Weights of a small GPT-style language model, trained from scratch on English Wikipedia: MLP 1088 SwiGLU, vocabulary 2048.
MLP neurons of a small language model. Each row is named by its layer, matrix (down: output weights) and neuron, and shows model dimensions 208-303. Each number is 128 + 24 x the weight over its row's rms, rounded and kept within 0 to 255. Numbers have three digits each. A neuron's up and down rows have the sign that makes its largest values positive.
A block is one neuron, or neurons of one layer that tend to fire together. Before each block is what it responds to, as a language model described it from the Wikipedia text at the highest values.

Responds to: Clause-boundary connectives. Last token of a discourse connective or introductory phrase, just before a new clause begins: "However", "Nevertheless", "Moreover", the comma after "After his ordination", and "that" or "where" opening a subordinate clause.
L11.down544:149147113109141170128156127100114167092127084153174129131133088140109112142136119145123100128190132155112117124111143106125131164133141133191111140141136120095154156132111090128120124151102086134107132075140158104100086130129123064132126160111114082113115096120167157134101165099147139160
L11.down740:111133103168169104126087067123109151130114171114149126133119125132125133167088131150145112140129133131113122117113153127098144142120155091144105139126169144100098127139082100110113084133086126097094108135164100065172103107170122115138139111145125116160110087167125116098102091160123128123

Responds to: Word-continuation fragments. Second word pieces completing a word begun by a short prefix, such as imp in impulses, al in Real, vent in Inventory, plus " of" after one or round.
L2.down29:087156156153097173121162159099120139126139143138125151132159131126109149157118111119138089129163141140135161098131141131149132120120168151146114154120145137113099111109166124150079116111100109146115149170156145094098125107103106078083105118132130156138110156146104111131168118130146094128
L2.down54:068140142138117186152169147160108113129150105112145133150112151106108091128121098113136101171060143142114120093123082104088129089182107146147131154146110111096137145148141139121111121131140157131098152132151137117165144132144093102132133152133076089163123134175115101094114140098146151132
L2.down161:098158121149150094094177162126095129166126123110114122150121137126098133166106133104130110117143131122152124104088137110101146118142142150124156159123129134117157120099122163077141158126169166116098130156172140149154155181163115112180121118125122129131128074142130094119097131070154129129
L2.down813:172115141127146101116135143098129123162133120115134152173097139130159124165114073095072119146116136118135132087157154125133120140088125147139129157118054145119141163130118150158143114122133114141128118176128176161120081137120169145148112116154167160165141114116135119115146120106153118150

Responds to: Mid-word consonant fragments. Short word-piece tokens, mostly single consonants like k, p or w, in the middle of split words, often foreign names (Muzi-k, Loi-k-kanen, Tai-w-an, Wi-k-ipedia).
L6.down45:161136130147125138138093136114107187127132108130141141111112110100137092150115163164168074123121125131127155173129148153114120109129123143131105127125099129119132142109143119114129142107074107130168152121103174141120146161131142158114097130117094192117136114133152126155130157103099123166
L6.down55:137137137130145111136124107142142141099118136152198143173149110110146136142146119098122171134125128134148106150117136135150119154125137182126129118138133120150136106147121124114143117130127127128131120119119127125161109112027119168120119125160095121138152123099079115145144160134115122143
L6.down73:111132168124144108125152114134116119116113143100111137115133131119147194098107158136135132150117139155135163147110139085106156138100127118126095102131170113150119127120097115127134114156139178087124132054127142135097124054110147137126098147151137142135133140084096122153121163120158143122
L6.down143:143144113135117153100109130168097149120088085119174107098115137177123126167129131127158126159154113099150115135133174130147129098126128104141168109126133143098105114093133138140109142122120119106117129154148113140142161089145134085119112067116106159132173144131148159068124108140124121120
L6.down531:145139161137117077133135155112100125181137132123152153182117153122138125099130162140141161128099144159133145127152086169120137156155099169150121127158131122107128121126120102120132125158144161157131074148109128123122201171131132149099106157159114087160172121114168162106122135145126145126
L6.down618:173149122062148156124171135122104135139117111138146139108138187136108133137135135128172131145104134108085139147153160110102093160140150131140132115128115135127122132088115142137131127086117113134157106113130166108142111105127130069113114112139114138127115150142089115107157138145127133142
L6.down653:140126174118102119153106110162131126164135087203137104110137135176145107115109144132122140142145127127091099136119152143112143184123101119143165100142133123099134115085148123147080139081093125088111137160169131064104093129151145134136176149144120104133067099137172146125129147116166095124
L6.down1046:123115127123130163152106185105108147129146163119099116145135102115149159164123118132120145139151098137100128130150091130138099144170158107100170095115179118126117124112147114098117150115152130120112099106125125087120163149112106103113129107129107143096134174123154103126141141126180140145

Responds to: "Along" in "alongside". Mainly the word along after a comma or noun, starting "along with" or "alongside" (cast as X along with Y); weaker on assorted mid-word pieces such as -ing in "According" and -s in "Languages".
L6.down84:136142130116116132121173126165142121127061114136113083090135129175125134084166156158156083155150139136118137137161122104119152118155114109109180111146148120148119144124139133108150153145097106113114123126092146087148024142095115072113124144126120135117150150148171120153144140126108124124
L6.down112:125149162103158103144116074135119144135098093103131134119142144149136124170135122151146127127140112103184147111102142107178125109108132082165147149117090136106158132114160097081140048131128119169089140156137128103115151159106096155154134082173154156087103117117141117109109131113143157154
L6.down216:124143118129134138143122100162082110098145114121147111108139144152125145148153097121146134126136133146082146146106110170154147108094139152115111191103170123116124119075123147181113186117116166137129146123116150145163149133135140126130112176162117142140092157108118118130140123128120131158
L6.down365:113125124167151119107145098123109125130125168133054124150101102106147093143117153111123136159074106112192099122128087139145166127158133130109098122163065171146136133141171119101128112122115113099122164137147168100174124133142131119093118097150123153111117109158151106120107121139084144126
L6.down402:146151139131128132134129139118119119063137129125082125134115106083155131126083137107172167155124110133147153144128145140120145130171147157135147117143124143121124127126150139139134125111116145119101083136105101133099184173183159139104133116129079155106126127182121148109144128142145126154
L6.down627:163105107104127163134120121125135106126096153137118160089135162098130117169131130079092094146096124157101110153117142090108120143142105125115164129122169150152123124083134086109168118118130170134097150103135144098101150102101175135088076175157107164122108141162142115123131099142114103127
L6.down799:117109096146163124091121159155175134124110157107151156144139144121128147107112103160111093148103126132136124106122131150101157118092128109141127118107108088148091131091135136139150120143142124148092102121083117144116154122140161120131108106134144107094117171136101140142155174139135140121
L6.down1041:149187137087170156134138084120141100134128102144110123162125163145152135125121108110128142129125076127106068139107103123114129104101117128132108099168164148111163140147122143122143095120112138106118116116129087120154065115114095152086151164122120165118153126142121097123127141165098116097

Responds to: Split-off word starts. Fires on the first letter or two of a common word split off as its own piece, such as h in hit, m in musketry, sh in shot, k in knee.
L2.down239:096106118148099133198108137106134134135157096128133147116122093122203118152085125160078120123173142172125147120111126105122108139145118137116120132189132129103103140144099167139164144140091102130114095139174198141132133153124136109157117135121142133131076130168096092136126137158157081151
L2.down423:133110110128088119117103117145093138127111112138161100143160161137142109124113110175124132119165110159123141135149159173122144184145151153169135119168125151107142162140129067105152132104141106147117090122120128115095128147121107152151154132130106123128148122141124149149107141101086101105
L2.down578:168166111140109078112119093121133115143111123144160093158104119177152101137154064121108131138140182100124111116160119129159121125125142114161139148113145138134100169145147147121069075119142158101107112161134125136145124069106144090080130133176104092167136135172136158128095111121131096171
L2.down920:164160112129125104137121136092130118143075134101126133144091151117147126152136154119128133158151150140152174143157138116123125177118139126152127163130187109127170110167102115171153171172119103087112160108128169091081094147121111100112123127165145115175129131098130174128120135095182097142

Responds to: Unit symbols and word-end pieces. Unit symbols after numbers in infobox and sports-result tables, like the m in 110 m, 61.87 m, sq mi; also mid-word fragments like Succeed-ed, lo-an.
L6.down98:121167077154124138193126123131098145135130100178085141133124115151085158136153097135091119125117129108128105112136150127116104143110095172144119124140073162103116154135156105124127112111131124134161100148148151107117135124152117111149163115107175119153165141128114092112094158127128127132
L6.down276:124117138146163142149121107091112118118158099110148145082114125119135104096134147152054106118075141130126132110196121103145083097153114128095133126147103129136134146103144149146147139131142113111118103112174115097120176169097131115131124154133146140139091133073131060109119117172137127151
L6.down346:108158120181112120148117146115139105154152209126202134168098090102106130109148110169134161123118133116127148113112086111138138164120166152160129181145140159164136079092163092157125145111144116101139139139140169118125139138119093149125114113111093127118125155108128151122132091147151103165
L6.down675:135133152125111118155113112084135119088117139170112117153127162127159066135141144147122092104194179111183114128154091119132147127128125147157112161112110133123122126104165111093148123102157136114128149116137131114112137128081137114144152099140144118146116119106144117158147103182148138111
L6.down688:111120092166086139133155118107105140107115108123105138136149137134129091115154109155152109131133120116161166151139114145154113096114094173110140117133104082148136147124112140156101105106190147095134105102141107141117147089117099128170146125149126144158144156133135121135117109122145166120
L6.down763:129130109132150135113156138159138154123111123114109115118120117148173153143136150148113106158107109120163135137096103134099112087115124137140141141140167168111114126177155122114124133175137121103176167120152138128122103104187156157094150136118112131114136141106089115152121159177101144116
L6.down815:145134151149114099142072130125111125103126093151128143089125103094165100100125112153133137119119093132104100139094142114137108115144118119114103143124118105126143134135166167102118169140156111141178101161157131088117107134110156151188137098065104135142110118104134119140132150117151090097
L6.down893:179088109133137161159138112141082140098168143096080108143146136134129162130115142124118136147171111109138131134143104154139142144143121116120106121179118134126139113105096102131144136132154145131123137099146103120147065171142134129095133125103157116152167153107118092138133123141152110141

Responds to: Creative-work type nouns. Nouns or final word pieces naming kinds of works, often split across tokens (book, album, thriller, track, soundtrack), and opening quotes of song titles in discography lists and tables.
L6.down278:151113109162141127130122094154140147115126071136117103137131125111163117147157153109108096100139165129101168138133122129134095155112145138139179139145133156080159115127142107109118106082172141143121112149120134141147120117137120134122107123096153142132165123139141132092134176107138123141
L6.down343:143135140147161166103122112150117070153113116154130155084156140107098162140140105124112126120137131115125133128102162134183175159159106105162098138100116149085139144119129119109155173100108135152127128128110114122099142102112134144155086089148102115085142129134146139110152172117100123140
L6.down382:131100157147118112127104109130159158161132136154163134120115128087112110195145106103097139108115131102122191130158134111110114120109112180188155105083155114136123110122167111161102093136109119178139104130121096128116104131133154110176180106113125131104138159084124089160110159148138163163
L6.down473:094107125145154151157136143137122169072089072129132121106159168119147117128159138142102082143112106116129133133127119150113117113119124114145158179121120163113127106185183145110135137111178140097132135074081136102143076106104125123121120111077115117130174125160148085105135140120118151142
L6.down528:128092122177123103140157095156151134136115114093116128099124145084151088148097107089128081149131125095141147131139128094125112126121120159126159125060101148099157122145143126164117140099106169122080154151168102102132114132142134127072108121098111137142132158151108072134134079126113134155
L6.down597:144119145105117154095138137109158114144130147124152124118117138191109118133123133139095141158125101116131096107136124119116160110102081114075184146113176126108106099134104124132124099117126139177133138110118129145111139089097120098102140141162149127144086135069124122136139185108133125104
L6.down772:138130143115141116122154079152153132124128116145169074113175142151085095116079100137137125146094122148116164130109120147119113140176136118140137117123171115136137130133087113101144119125116174132130130119093134114120163108067168109105177117127076145133130134114138112131089162125126131167
L6.down994:104115114131123110225170122153128132136134126132193163114142138106074092153110118138112195133142151090115122098073142109117112124144120117092163148116208135112120089144163109109155136132159128154152131135104148168123111132123132134140158090131182118137133135135160110130135190122166177127

Responds to: Mid-word "ra" fragments. Short mid-word pieces, mostly "ra" (also ru, ro) after a consonant like d, c, g, as in portrayed, kilograms, dramatic, drummer.
L6.down88:127114153157110125117132106137146082110135097137122103074116098144141092113157130137126128161148135090072127128131121106128152150147064129098126109149129124111128126160176116137119138112099155132097135135117101170172107146112128107117084143176156120142121121161097149142147155115111084141
L6.down113:127139141133149113163177118140127106108174093160076125102147153143164135132152156132077131149113079129165097118131175111117107096109148141133136097127107170089139121117099109136095160153146132122110114148113126149109148143081147129184139134153144094147123131125138166140168137150123092117
L6.down157:192159130138138161098095128105131138110128077121127144124162149098120119131122111117133141147120104111091108155109155102113108114127118109127138100112124092100116083120149113143123108122124125106144171114120135153156135097103088121122198127080109115144137124140076153119083131132134152098
L6.down719:162121126107128139127117167104149091149098087118181124142121155099138121151126075106116087126116137122133145121129129085116099113118106158139084153096163116129131137147125122114124099167106136156113156082121111130092119101115147185174141147117171101124132170120115115143133094123174139095
L6.down897:147147088105115150125166155170148157131148112108122128143124134099119186149131156054103098140131128140108135174108092124115122122087133113162150124133137103125102114174128075143127143175138161163099121156189105118113122141157179110100158093133155142146143134121093138132167159102150120101
L6.down925:112159136137106176127143134123146176131129124148096115122124106150111149127137128165156126172096117159113120146100140152080109104137123128117126183119164122120142138137105164102144120144132115142067141158110126114123161144143121115157105120118115150175148129104105171152086163115081096133
L6.down961:150088135126118160115110104118120092125122118114084116135154155155122081132123117132135116110157133150078178093150055110106145130134149106169088124123112175097138102137134096131157155149128105125128123150129160159124128133143062107177094077174133148111122115112123126130101103173158092125
L6.down1060:076121098192118103120128164072125161143124150158104104157150100123131129104127141085120135088121095129083124103127107115126144069078120132118119122180125144145116123152123148065126151092083124138127099146119150098086131135098121106082166147130144154145149111140140118118106147117112162101

Responds to: Year numbers in dates. Year tokens in dates, whole years like 2017 or the last two digits after 19 (19|99), in prose, tables and career lists.
L2.down114:147115086134126148191131081152148127129114155151127123134106106118144082131123098133126145134093114095148111144099111145089133169124099100157166129159147144111132098120196092113073154171116146137135105097134132126120125146118132146133079122150106145158131097135098065159143118122164151159
L2.down464:149100146095151123076084124098108123126131128128122128131111123095129128138134150123148120130116139112123107160136168126107107119084156138136126117149109128079167104144130165158116120149146121159145131136079162130108139157150128135127142143136150156114110164160117131094136115089108142086
L2.down524:136142114103082160151108095103146136170131134138100147125134151098142120114187118123104137121108156136101083094128095111175137141102092132097122089109179170129098134105145145113101103093186125109162163121152094118100125096097140138151122143109165102098131117124132144093147164167172119097
L2.down607:133136135165097110108125115130134072135130145096182082117082095091163119149161175155100147126083127149129131109113103125119111126115141055159138098160193131099107091096139106149164157149135157144107133157122150142144127131132171084136146135134141114145101128098150081099100140144107106131

Responds to: Prepositions along and on. Prepositions after a verb or noun, especially along/alongside (lived along, fish along the coast) and on (released on, located on); sometimes mid-word pieces like rom, min.
L2.down302:133118070110137101153083137102084163124137133065144127108198134142123138104126150144126132123124114134120099164153131109115078136157154133140128112076117143149098165143127099121088131126150104132143112112106132096125104150124114123115132162142154113182133105129124134174134171079116123098
L2.down688:104089102189135127114113118126128130117139147139127103124139181131126130127117150117093134142134108149108119102114118126085133167136129115193099115126135152125145143119128116169115095093153138095105149121127132076118154160120147122125155163113162119149082156114060115107139156137133147146
L2.down868:163098135121147122108138116144143127157130146152131130120148179151149140154095153136113095142161134141126195083124142138184161133110168103116139104111118130151127146123120125143099163143141143162156147148118117105131126117089095127097093126137136120144114171131139106111128164121140142120
L2.down1053:126140107096131150150113117177115176146100169149077118137154150132111125120127185125097105121142113118117104072133109123143139095105148142118156155141143089119154108139153073131090123127141119184166091152099149130128107137113120141100142169109132162173151161118120099090137167127128066098

Responds to: Units of measurement. Unit-of-measure tokens or their word pieces right after a number, like mi-les, m, ft, lb, °, billion; also "released"/"died" event verbs.
L11.down318:120123130098151161135092112130094111129080140144089179126136105114135122118168082129164185108157113088126144128169145069118148173131151125128151117126111106126135117049130096105139125092092081109144142156150127145092114096169158125187097111140149120112093087126113138165152142117163137121
L11.down1018:141160161152110127138137128096101128087159140139151116156073140099087156130146139130075118081103162101142140136122156146182148160113162118083094132112171186135105100124130168119062114124129105163134083076157116101140155137090149169134143118100152115109127135111126109119132086094133103091

Responds to: Partitive "of". The word "of" after quantity or part words, mostly "most of", also "some of", "all of", "rest of", "part of", "one of".
L6.down192:133147117146144119184131120141157119203107132105130109097144084165159175148108155109118140105113128113181133144169129130120147135094164142116131137141134112102110101106112135152126120133155128137125168110123150189124152139153158129104136095153118114139145163109148130108142123139173126139
L6.down324:147110104091148139127146145109117107135111138140124131143169151164102154113120123108129158149182146123148074149079139136166197129120091134150136181107174075112125150133109169134093144126174143172101113154128123135143125155115174161072126148140125137120113094112149125120155157116100113100
L6.down431:130105138127108128084144151120096140135143134110164104128163115125128121116122123072128098129144138165095166167165110104147159149122149126110090133112132113085128135078136160112118085114154150173137128070129094111111143163091130110176130129142136131140140154163131117124136130182144188169
L6.down467:113149087149154156068119157178078133127125121097184145102128110145137196129114120149157100165126135124159147129181148121122114153121128142166149141132149104144120104107098143112128135130141134184109074158108123115091106148157125141134126121134189109137149140182144107122126158143164064131
L6.down526:131117161137194115113128173159119120130160113145147118160150165148136130149158137117126130103162145136141176124090103135146132114132116097129101129115094144145139105088113147164126159112154126145166144082078143103183147138121163126133104115101099126134132106119122166131125139153132110145
L6.down580:148127144108159142135130116152118090149113076160141141110160080140120111172144108115107103138179117141156146073142121082134119192108124123111097145124128132119131101142141142141139114139132156130163113146111108103158130099113156159144186145137165149160158107153136124124152143111085115111
L6.down744:148120122133102146140118142140094119108131132125128168160137081103150132150104079114136111153130153118124124127134104169162097115131154075082114138082135140153124128125142136148135116117146093162132119155132128161149141134118163125123109153116133145082154120127070159092112118122184108129
L6.down891:102123136205135148107142097120126125108111107138112110116135187157126116096164088121131164140156143121144134131112111146156166078152158141139124131100147124131129096126133111076123102167088180150070101123137079168145124142105142126139133138150106118140121136161130140138128117117157128108

Responds to: Institution name heads. Head noun or word piece ending a multi-token proper name, mostly organizations: Environmental Quality Bo-ard, Management Ag-ency, Film Instit-ute, Supreme Court, and publication titles.
L11.down114:163148120117121145133145091129168156131110140152147147113130105134121148124160106109081116068110168144127136182103127112153126106063110156094145110139104103149126101144154120119128116157140119086127139105112151111133126138144149133112137142116061158154091158115152171134170140107136124110
L11.down531:124082105096113074121155100129113116126082133141135090120119101161148133113133115095140133069143147147112145120123127122107086095137130099143117104114116161163123140126163098108124134162122102106153132065095113107153071164123141108164110132129153122107107128105116119122146137115108110125

Responds to: Clause-linking function words. Prepositions and connectives that introduce a following phrase, often time or source, in expository prose: since, during, according to, of, in, stated that.
L11.down900:100159118147168117109109112131146115143148124135118116106090114159167128115106137089132102138131118085127133139107128157123153161108143122123121124110167133125109118109113161080099118148102102087093136069167105142131119130105155154135136149131104113124132119143117135094104139109129128141
L11.down1021:114144149155148153111128134100114126120117095122191084114137123147133163135102148132118100113117124147115053159081109099104156109127104127111146150111225167129142156136107121137096123140112146132112181127116149141157131108137111132161115082122124116131086122098082128162130164100138140131

Responds to: Clause-opening connectives. Fires on words that open a new clause, mostly "when", plus "where", "that" and "while", and on pieces of words like W-hen, La-ter, Oft-en.
L6.down205:146098143171121159076103136127106138121132119074071131142098121098107096139141133135053129142124125142130137123101156132100157131145158077152118122132135133108123154152123140122164117098124147108127144092131143105143150185126124128098120132141143112157152115183146133161084128103148123151
L6.down264:129138117091101153115140129097131147108171146124167144105139121090130090121147098136152183131113119081104127129131120132129111138140121128120139143127127135121120067126100150095145156156110150129110109136110160123092155114141185122092118152189068130162127122112134124138086136142083160097
L6.down565:121106151141115143147133097127123160129174111149148160123140164117117125122124180063119102139138156146111123140118143115100145124097136170106143174147082146119135124100108134146135121089154135169140148130128136137146117114142128140119142193152160119141171131098078160114141106096136098093
L6.down840:114134137119126120139122068150134155137123099131187117129119096079148162175117070144097148179159156077108131076133146123132154123085150129108130126166139121107141166165129149087142155114148142132127121126145108145155121104153136119166135143110090123106104113112132100175134182141118112110
L6.down878:121115134170111123151057135112125119119124138147176092099135130134139146140124142166137170108106105075141120112168146129113115191103128158160126133072117143083116137167133161162146177174128139110100142116092129138084138115148113129134176151117144158149132132176111132189113143161157134169
L6.down910:145135104127171129131126143106191110129160101133130119127124154170157147139173127113103144141148141126136128131103132103131105150093127122147118142157142121123160162130118113125180129153148136142130134133134127134111078124175142119111129109144104117130113121119123130130152168203148171105
L6.down1022:133105110142141182127109153090128123135090099097090115124128146142146120153182138119158101149121139171124120110106122085124073109077140140135148132120157146152150101129141130121167142126117140112166112153167163069137115093127132133106106117143107125132148103165166103148125096107113141133
L6.down1036:093165106160175099171105169143184149124119098121180116106114147103129109105121099135103145132147147134154138093110165140094113109124105154144156118092191089127125132115121154113078098114168110119134125111103155129120133084150123133149112157136130137130084156163124138136139135150140171117

Responds to: Transitive verb endings. Final piece of a transitive verb awaiting its object in news-style prose, e.g. bough|t, acqui|red, kill|ing, allow; occasionally periods or hyphens.
L11.down4:130105130127095118150163087093104140131128155097113120103131147102139132182055137152131120140110129148150092138112168141119153128148110106147153110137101103120123129098125125145148116157095098157149146072118144133101136135133156125100109129123136134120108073163153122135144113151118150140
L11.down1045:129129126125108125139178101164088120123112129149144137103117177136098123145106145165129139088189122174138118125091143127112117136132112110163134150140187128101130100118121120146146090129095132141126122121125166113137054143125096134116167119140122140158133141101086149088091135148140128134

Responds to: Split-word second fragment. The second short piece of a word split after its first letter or two, often after C or so, as in so-ur-ce, C-red-its, C-ur-ry.
L2.down104:093173168144145147087122096085089155112119090118167123118135166130111143121144138152140135125111106108128150153117146146128117094122117150162153117086116123088142125146162124128126117103121168130121132147119132088136156128121148126119140132135120134089147129166157113147104109130137132106
L2.down471:120144142066142129093136160123159115097123117171102131112155142118133144142119155136144132142115113113117182103145110121132134164117109158134111129120132091143092143165077105144114164080076156143115111100115143136125089166116166105121095135080134119118102100150111149123127113141150153173
L2.down944:100161141095140088122125130132112134121115128173167060159155089147121087137126119133134142123103104144137134090151125093113116132136098123118119125082139141105105091162148163159113116088102117147105125119106139117130142127134138128111150092121098117137155103167153098117163116138130111121
L2.down962:167180105152144139173152141116131140120136138142125150130140146124123108139149105159089155116127158137147128117158119125134079091111116134082143137148114129128140113165133124157101152128135078097141131120097138107203142124128147128055118101140161159112135080106102104135137101103147119066

Responds to: Institution name endings. Final word pieces completing organization or institution nouns in names and titles, e.g. Instit-ute, Found-ation, Com-mission, Ban-k, school board.
L6.down120:116123110089138107111123118116145135196110119169164134083175119141104090131135108104127152107128133158135131123124097131126138156163123120097130147103131184132092111143154111078148149164074101102136086155128129096100121125184095114125123133123096138115100098083152138102159155147153136125
L6.down295:125153117085161101136135122139092065107131109132166116148094145156119138154119126096127143115092108134117130137137166166072140120171128074155103128155108179126124118140128074061123124150110097100095103107126131119098159140103120119133193161140124115105149129164121077162150101134174153139
L6.down316:117120111134059122137119135133173122181102122185096125107131061129103066119114120155152154150077132144133129130117150136099118153177138095101131109127119089129140151158153141095133109107143145125138127092107137124151157153111173116141143138107110124125101147123133140140098078112114110133
L6.down319:149113098126129147116150159142119130101078141145202153155143119149146172146157136130146162106117153107150114118123117108116135148146122089090139107140166143159136145125121097154154090161087140088129132119124115117149115116146172148164138155151144107132103158079148148147135112133115182109
L6.down362:132111107144109098157132143188111153120095152134165114123101102123099160121077147123135203121167133142142133131143133159122113108121173142115079113129103103138139154164121094140128126121084133106150145128147142132109121151137114068159170142107106176124122149138108130107124146139113135151
L6.down749:101082126132124136128137121122121137141147149145211126066100108135118122151152121148138135102127130131143089124124124120134130117154124075108128155097173120126077124124101131127102115104151131153188123145106111088125133143121126131115172133139144133113157136152149111083104132154130146098
L6.down938:100148118089142153121121126123120151134143131106202153130106150146108115139139128108112166136129138121159120127134103111104141158154100135119152122106164095114094092150106107122106087177142089126094110132132157109079105123151129119153148135102071145149119098139154086132148121105172183072
L6.down1079:137140099097136113105110197124144171132118103089158134106112128167153184096126121147165159120187106134149120160138099147098156158142084110151153125104171129128135129115137102134151121139100114114137155106119145105079156103143144101167148157116169135183124128147111124131167148147168165145

Responds to: Word-completing suffixes. Suffix pieces that complete a number or word, mostly the s of decades (1980s, 1650s), plus 9th, 152nd, architectural.
L2.down102:108143106137134076147130122118088143141115127151140103126103117092118148165077101127163154106137114096093136125138146203115080109131133151162090131118110135154101143111098107104114121082124154131142153125117118116088157120126142123137154109126139135117169111152121113083151120139102160182
L2.down438:134093104106113113156110149141127144165166118134137137118103163096146156143104143139166109111106158137094122107160112127107175161087106140126150123154157126096118123126143126153142106135115118119105111130189142121119100128164132102150132104096098115101133120156092102126167158104106139131
L2.down444:146126089148141134111150107138163132134127129113166154152117138100117122127149136127163067099171135095160149083131134112067148120120144136115139144134171085173158114121143121046090173134119116131159103083091161128083142121101112111112133140110154096136110133151109144143162100124163087099
L2.down1032:126106106141137147091165115123142081144133179103161118096146134125130131147111159115117151074166161153134075147133128090135116157123178102152144090143101130132153175178083099140107199137138116140092180109139138139155141113133142113103102114133117130133146170172115174084125098105113146172

Responds to: Mid-word subword fragments. Short middle pieces inside longer words split into several tokens, e.g. the ve of investment, ch of archdiocese, c of cancer, y of Maryland.
L6.down93:070144130081161099156124142086153152121126098122185111111135134138125100123109189141100152131105149080154124139114119124136140082137133087132155144130114084143138117200112138086181164104140136097125106133155144133151160117125082143112131155128102132120131165148134126149143111102150157135
L6.down166:129131130118106135149123141167145134095117159083168133143122172088108107075106158127147157131103172068110096119119167105143133110145101121129145163147185138135137112164092154094160157104128157120123124135130148120099154140124123145123136172135102096144158124163126102087141106114118144094
L6.down197:143150129087156130157169140116120154098117135077085145147082141145144105137124128124147184114123138165172106142085201096104103134141132156134111102141144112103119158113144133131083104123108125124131161112097122120132118133145103133133116105159116086157126123118152116104147074100151099082
L6.down405:156145124112134140107116129117118149126138146122161081158129117123128143125091159191148125126112147164109168122146083141159115085148110146104144146153139137105134080118120145147177103115124136116105108110134150112150111179099120126133128141049125139139158175088128111124145152111137120124
L6.down658:114145124123121196168115137145156114107094134119145134119129128157158156131105155130144127109127116127118110132153096126161077129092111122121114118139143120122171107158169100102125124156125114121115176104120077155163108178086104111149124151102173133155134166135118126125088135125144097128
L6.down762:111110149123135123132124109128158137103108104089163136103128152142114119125144150137143148120119126142156138143110126121122132149122142139134104118070095128147173120137083127126110140146131132089121135091158103144071140112120166157091147145124131082086142114168103104122184099147115160064
L6.down774:136126138190131132120156109102104132147109093126113134139130116166148134136170160120063148138110091087174140114173107120109116142108133120143148179115171075104125156143128127137107142140131147127154190134121125122111153131114124096168127122106148094129132103104146132182117169086106123082
L6.down927:103117098137157144088178115134155133151146118149060107102082128127111098125172090086082118142113128143147116112142155163101088157109096117183129120081165136126135136117117150139141133175114151117116150104144125110110130133133182083137156157154072119122111125112140178102137116155114124154

Responds to: Mid-word subword pieces. Short word-internal fragments inside words split into several tokens, strongest on Bundestag's und and Architecture's ch, also spe-cul-ated, Smeder-e-vo, Zúñiga.
L2.down165:145160147169119060113128081180152141114116116139120122135146062152137146093155157118125140157162101127110113134157141100100122120098130123135130187125143106148101122118124132136126172143163093066083150089130109161113124134097165138116160141092129106157133141105128110134090150147133153127
L2.down167:175093113122123167135100127128129107130119125147187142121146142147112096125086142115134143132120154078126146137081116136116105127124112147182134134145105080125109138122059184102130110132129088145122140087145145185084102107144129123103151087115156136138177114137108149127111177102113131105
L2.down214:141104188095134132113093161141156137103135115110156105164115113146089174153156083170078139095144139159152145117116131094165169136121120143105150108135083123140103153127152141169129116132144152087097114134111133117095143103135175130124141146133134093137135141161147077158136107126128159102
L2.down1019:121101084118139151143142128090140075142142119121132115161143143132122132150181134118100119122130128085122147123079097152139082118127143138159144160151122137170113128140123103130101186101143155124124127121170114165062137128159166131121141103162151126089142106094149154106133123173128127095